python train.py --d_model=768 --activation="swiglu" --norm="layernorm" --init_std_up=0.0249 --init_std_down=0.0 --final_lr_fraction=0.05 --dataset="wikipedia_en"
MLP neurons of a small language model. Each row is named by its layer, matrix (down: output weights) and neuron, and shows model dimensions 320-447. Each number is 128 + 32 x the weight over its row's rms, rounded and kept within 0 to 255. Numbers have three digits each. A neuron's up and down rows have the sign that makes its largest values positive.
A block is one neuron, or neurons of one layer that tend to fire together. Before each block is what it responds to, as a language model described it from the Wikipedia text at the highest values.

Responds to: Quantity numbers in running text. Number tokens, often a number's last digit piece, giving a quantity right before a unit, noun or table separator, e.g. 114 RBIs, 88 weeks, 4 cm.
L2.down90:118060171077105138110117102109118130181142138125149142122090162170136140144107150124109149113099164205058108172066159125101116096125099102131122177117113102127088194106095166161091089094132130130108093188130188122076126142072141109133198065093085048117089107153131066066164153139136151136091054087101085194160165124107111139151136135061153113168195152101109089086143110132162088076096
L2.down387:109106198124096101098148126127142102101123125103121121180090121112132148064090083181143123160181188159170085133121154127161106150164165104135084134134096151105150116072114075189132106110156180121121036174134152113100129117134112053122160131120129104097086164188161110118126103115140161127084114108067101168112101117173094158149130160094110117157062112132112122140118118109149128096187
L2.down505:118121180094116143146119122139108159106106056078098119163099160069087129099114022119107145112172118179147066151196134111146142171139082081163083072139111189088040134132150154148173033208128108135066137125153105123108116127130100082167073132165115131115086069122089066113106124055151141121114108124057116183171151197073130126145150160113162042142120147144094167139112121119157093130123
L2.down712:072085132198153137086141125172101126124135123155169127170155109098145081072157102065071149099080220103080127113128127162172131169080133116227135108128119136127154179122104173150091149133130159121105196155113140107160154139156129097158102146173097175156062165069129146089136165136114124118110185114143121056118121169140129107138154102187171098126157137157141103116142072160143077081163
L2.down824:144100134154124131111110134154149131085083117170096125099091102119121117099133146136162123134143181100162136118132133136111103135127118089111136179132156073118195186118101123172057133062114141145165175127157181102138148148149148106111148123154102158089181090133145174115100157125116132148082062061108157177110188183120126190095120165129165125141094131070101158103088171148129179072087
L2.down892:137147123111107129133106098136126176169110117057111149137169104105167125073120105087055192119108213180118127163141123123162125177154110171102107120061118145127150162175087095160202178153151101173091148135186106100144109132078043152143087121148145093109083117130143117079096101132119105103107123144141152133140134091135122132125149075083117125162146168096174123166117176114137155105116
L2.down1253:080119104120137135127095123186124159170106116161116178150160135141139083160096104181185129117149141154115147171119142066149122088105165129194150195163157095117115132130085156146154104116111107142102197102098093152078181143094092141212099157118113136111140144184145170139136215156113097142103087100184079142126072158110113127133122094117219123098201178097121113113096063111104115167109
L2.down1405:097089118142117149135114116119143128152138185144110105154176121123106076105156113200141075201145149149125086123131094139097122205087182129106152123133091151118112150150121121157140110129191096073108082114105196173116108154197076120054153180120149138121119156112089123110165143142125121133110127102043096175137128157154135109115117081124152117202114114123125184135106130151156107063098

Responds to: Quantity before plural noun. Words that open a count or set of things before a plural noun, such as of in "a number of", two, several, following, into.
L3.down475:114101171134142167130180101111132170149149136118137107125120174143133098141183079150120175112166176111129158130122152187118174125119104087100150122170115112142066164124160118166178085146079131155100135148188150143087144102088132121156169161126108108067128144131128126149178058168143162125129128134105103166097162121126132120125127089121213116163148110083104127118111128116146041102104

Responds to: Infinitive "to" after intent verbs. The word "to" after verbs of trying or wanting, such as trying to, sought to, refusing to, wants to; weaker on similar slots like "could not", "should have".
L2.down282:157118171131110108147117034137114136139147122138129131135152150074117104140151179147106148111142139107151116106145158109109100112090088139145086108063106150174115167082134124079079095164146145095121136127110164120076146101151100132161098146101130101102126127117142090175099101044116180124122114145074111196159157124095101137123092182077125074167115208142075152169159117108139090085139
L2.down489:174136143148156165149145174204121135117128182118087143144108145108177078138153068141094095120115142146125144121095133163113102095081095120167111163122133073137112117158156151172080142214112132094120110104089109148146193172094093127183132165127110130139160151202088069159123123136119107094142143130134089195148115117141122136179079124145115106111237147153159094149076129127045134126119
L2.down542:154114136103157108123188118145109067161106188139117099080108121128113162143069183112079107111077136106136078108113090143101172100047143140156161140148111140127175135177161109089156132167162127126141140120108126058105144151151125112104067171156092135097164157154118173086102091156197103115158146143094120171100137149083124096099205126117136084086155125103079102133155151116143176130192
L2.down665:173167163127181179160134099108055202153216150176122149161140122120107161113168154137102076107147117161112153089153112178141102129156058162143092150136090159111137132137101127080107126142112113109140158107055123102124161163126126185135103138098141133118121140149067103129077122095172117104135132150115162117141110071123157116166158184127102132143100202104110113177072115128154131113085
L2.down1349:115136157110100159184107154109133138123103093126093049120177158095109169080101129171137134161135137144175123171134107074123138160231142164068103059042176147113116124101124139130127112089121164171178103136146132124169167226032172107159096143185132044166155141167127160130124147154181184107088069117135136161114194172107153164154129113168122146189156137114105143164147102161112146128175
L2.down1487:159159136138164100128155121139125062124087099147112172139109112093099122156135157156119147083170161111148061033102116124156136067144083211091131131187103153068133188190092074120122124085138174081154110139131187146099124086154116102102105103138077118122150127078149093126120140115150118132159132105147108139113170072136116176188178146168159167120097135116132129115100088134158150123107
L2.down1630:087197117228093141174107128143099104145092117137113140124116139130106138151199109094122125163138096154157111090185138131035117096136136137166112102161129202080132153165095139118152117116140104162099088135138134147088137171144118110088081174164126127127060192157097112185133135115179120147133147137116128206182104104120156150106214141092112102158094144082160142124143131183066110129200
L2.down1822:137135169174150086191133102129089108053149115093157123139098135161136133155093114104092123163128095195088169094126071141126106129123183136090106113133141134088053108145137060156163153064154167134082155138117130137171136170127171102172090166095133110151133119167145100149101100144115134090171149098178208114145183120098178132166107138148131173161141123124115180131128215161153099104137

Responds to: Counts before counted nouns. Final piece of a number or number word stating a count in statistics, just before the unit, e.g. 100 appearances, 88 weeks, 128,000 heads.
L5.down450:102119133134130110081135191145093147115152186172136146117084125179148151118174077130132159098155147093112159105137112166102132101178147119148116100108116114111139147126140105094192133049164081141120079108157123108141187123123089161089102090108165115123102084082139118130087088117125120126125068176108117132159181094173088139084133178141145069128197106102138189081089187105150114031094
L5.down524:157093097101123154094192081118189170170120121131142170128129150095153136151104114183141139171176183147105187109113129165107107168087162132155170161154116146131123164027130111115140137199124125176044069067132137187128139114125144144176137130214113129113071178144104077155069173109143138173098145105083128158117187152091086196143100151115201150155163136086211150111133144114177106134110
L5.down586:153104076100135063128129095052116102101144118173116142147130151086114111161106140133140064159156120109116158139125112126120105132126119052179172108125130166176134147118145134159122156101129147146124135131175113145187154126170123140145181106149188170130095099075122118076107169082107141115086120078117152106098120098110127162109112152106119126095146081151133160069112092074113134119098
L5.down1248:085132156129102112090162078174159136152105165121142111081040160124140163116097124113092128096169172117147090175131112123122190065063124117134163075135129162139117048128132114119151084108134174195111098158141144088096143179145130110129117101101077168143139178126076081153184141100147170088168151125125102145159130077121123146073143144150125131157114120097056109128121136082106145155155
L5.down1311:068173121121107121134168122196141198110090138126086141181101212136153113150169112171121182157086098171140112106108148157127119138068100185166136092155122090176143107144092107114121068082085097112127135131087196197090156096071173113058102075034156060125144126082122089090132093083096104133098143106115138137114147145158098138149130132165125153152126140163124110160110157191125110118152
L5.down1611:131139070111142135112111161171128117107095112094142121163118110132121150201176152149129130136105138158109121101145119068153130116169125148068085132088064141162097111125125123143123115065132139169216099138121101137081123107164109146102166082154074148112171168119145106156129108124102098119107111121136123146122164108187182134124097124158113148167109170142154149184196138076138133156112
L5.down1807:148084110097154059175097165141167139142163151108144152120109188180130110142133068113059172119139175118097101138203164103064148123163118143108146148102146094134108135154157121120129133155085141142171098128094152121147119132124102095132188150168088130215161159166150126175085118139130118094159112130112108112191134102103129150145111088142153114147152098130146154138088109052184172118173
L5.down1977:129161090140166091133102144090150147150091189138130068086113088111167111162165124124128084102146133087154101091161117101117130127115132197073153112116119116112135113083166159180212067179140094083077079095114109134110158133067118093131126162135138157139155143128152146116141133116138146137151202139116151143094123159133157155135072161111135194112130144151091138149140138114128148140158

Responds to: Words before a bare verb. Tokens directly before a bare verb, chiefly infinitive "to" and modals or negators such as can, would, not, also, the -na of gonna, and the s of let's.
L3.down82:096149156128166099255194133170122131102097144174130079177132183180117124141116123058099132157170139091155122038097092173067148075182139128120090097114131144159156125144135103150102141135133166094091144173115103154109129103167113116170152161160121101135139111208115146118110106142152141192132115117081125255128133121116150155133145099141151138091084139095104125196098147123110103115141

Responds to: Pre-verb infinitive/modal slot. Fires on the token just before a bare verb: infinitive to, modals (would, can, will) and adverbs between modal and verb (also, not, still).
L5.down552:103140159130130090052158129153124099147092152125140125044135168167075159128087151136133167095154092114151096114119126118103149101176103132097182183132181088168121110114098147180088126082148109141070131189196137117158064122114115095105110149139169158114126130173093110093146153089109129154141139051148107209095104124127126162146104090149140143112116070090164083160211106177104118186098
L5.down796:144121184114077181188161124101137179143158172102076085172138129115084106163086092107149108148160135126173209058093112173137166102156084095132148141095113190143109148152054143103092128186093125154109136113115081175143088097176117093168123163099122100151111145116105148188118115096118124126143149136110093188119102107108091144131067115078126166084102140124125151164115102188110073092166
L5.down978:137170133106119108103175166100077097184125099155116124112135162104142182106131150125166105143159144167120105155154140134094120133160094178110143157153084085083113088069138189151167121098101131169122093118076191108137098109161070159131069164139109158112122120123159140155082122111086170135163078113119148152155093127184191151091202134128202109147115108079095183141136065150075091133156
L5.down1171:155177089085136120147145092102164159165140165145170127158173180138098137141123147137179148137180091155166118067154127097132116126120194133134169057160117154156135131117112155126157122098148111091074149155060112136131160108142122116136184186141159115108078138170114172131155099114074149111157109111134150254151165081069106135186105115158174143144108128046075077149110146129131061128191
L5.down1589:088136127140109152176164196105191145019142086085162101116128178136171128078090137145140129126174177189141184108132118165144146119109176142109112147164073134193148139073124120154089145118171103078080120151121132101111121142166107060163117124116186150097058186118089094148151185130157114164112141113144107169212113118133080109124108135180142164110155167108119182117129144146152161143159
L5.down1595:102133061174132112162119117143134129147127169105130164109162115079065097100095113124109104147123139183120103152120093098096143103132080152088085105126135106132139143101088128129151101119101159111077114126070093166151101108168132161100099112142123162140151103135121103185146105104108130142115143112137200161172109149078122174157160173112136147126122076103104126123080140030147164101108
L5.down1753:115124138119121138120129201202242183101132163138117129135143171082084156053104140100110084117173166123102108085112155123123146089143136090133137122218153076138172105185175102117156120107134144124072142149094122088151151159157118119131130103175162136099125149196087125150122095147142103173170119095099144210151175104179133116083114130166169101132165125133151134107123070151148159125126
L5.down1962:169134149134105107189128073122139159101120087153163110223126103107076119113119106138105132157134170117175178104118091117155184134090089144076145198134125143105122119185098094165103098148167094122119165134127190129090132089149163158170123135167113136183143127139153130162175114172141072125164137137109085233132162114129101127117104097113147140074127144162090136159136133123139089171155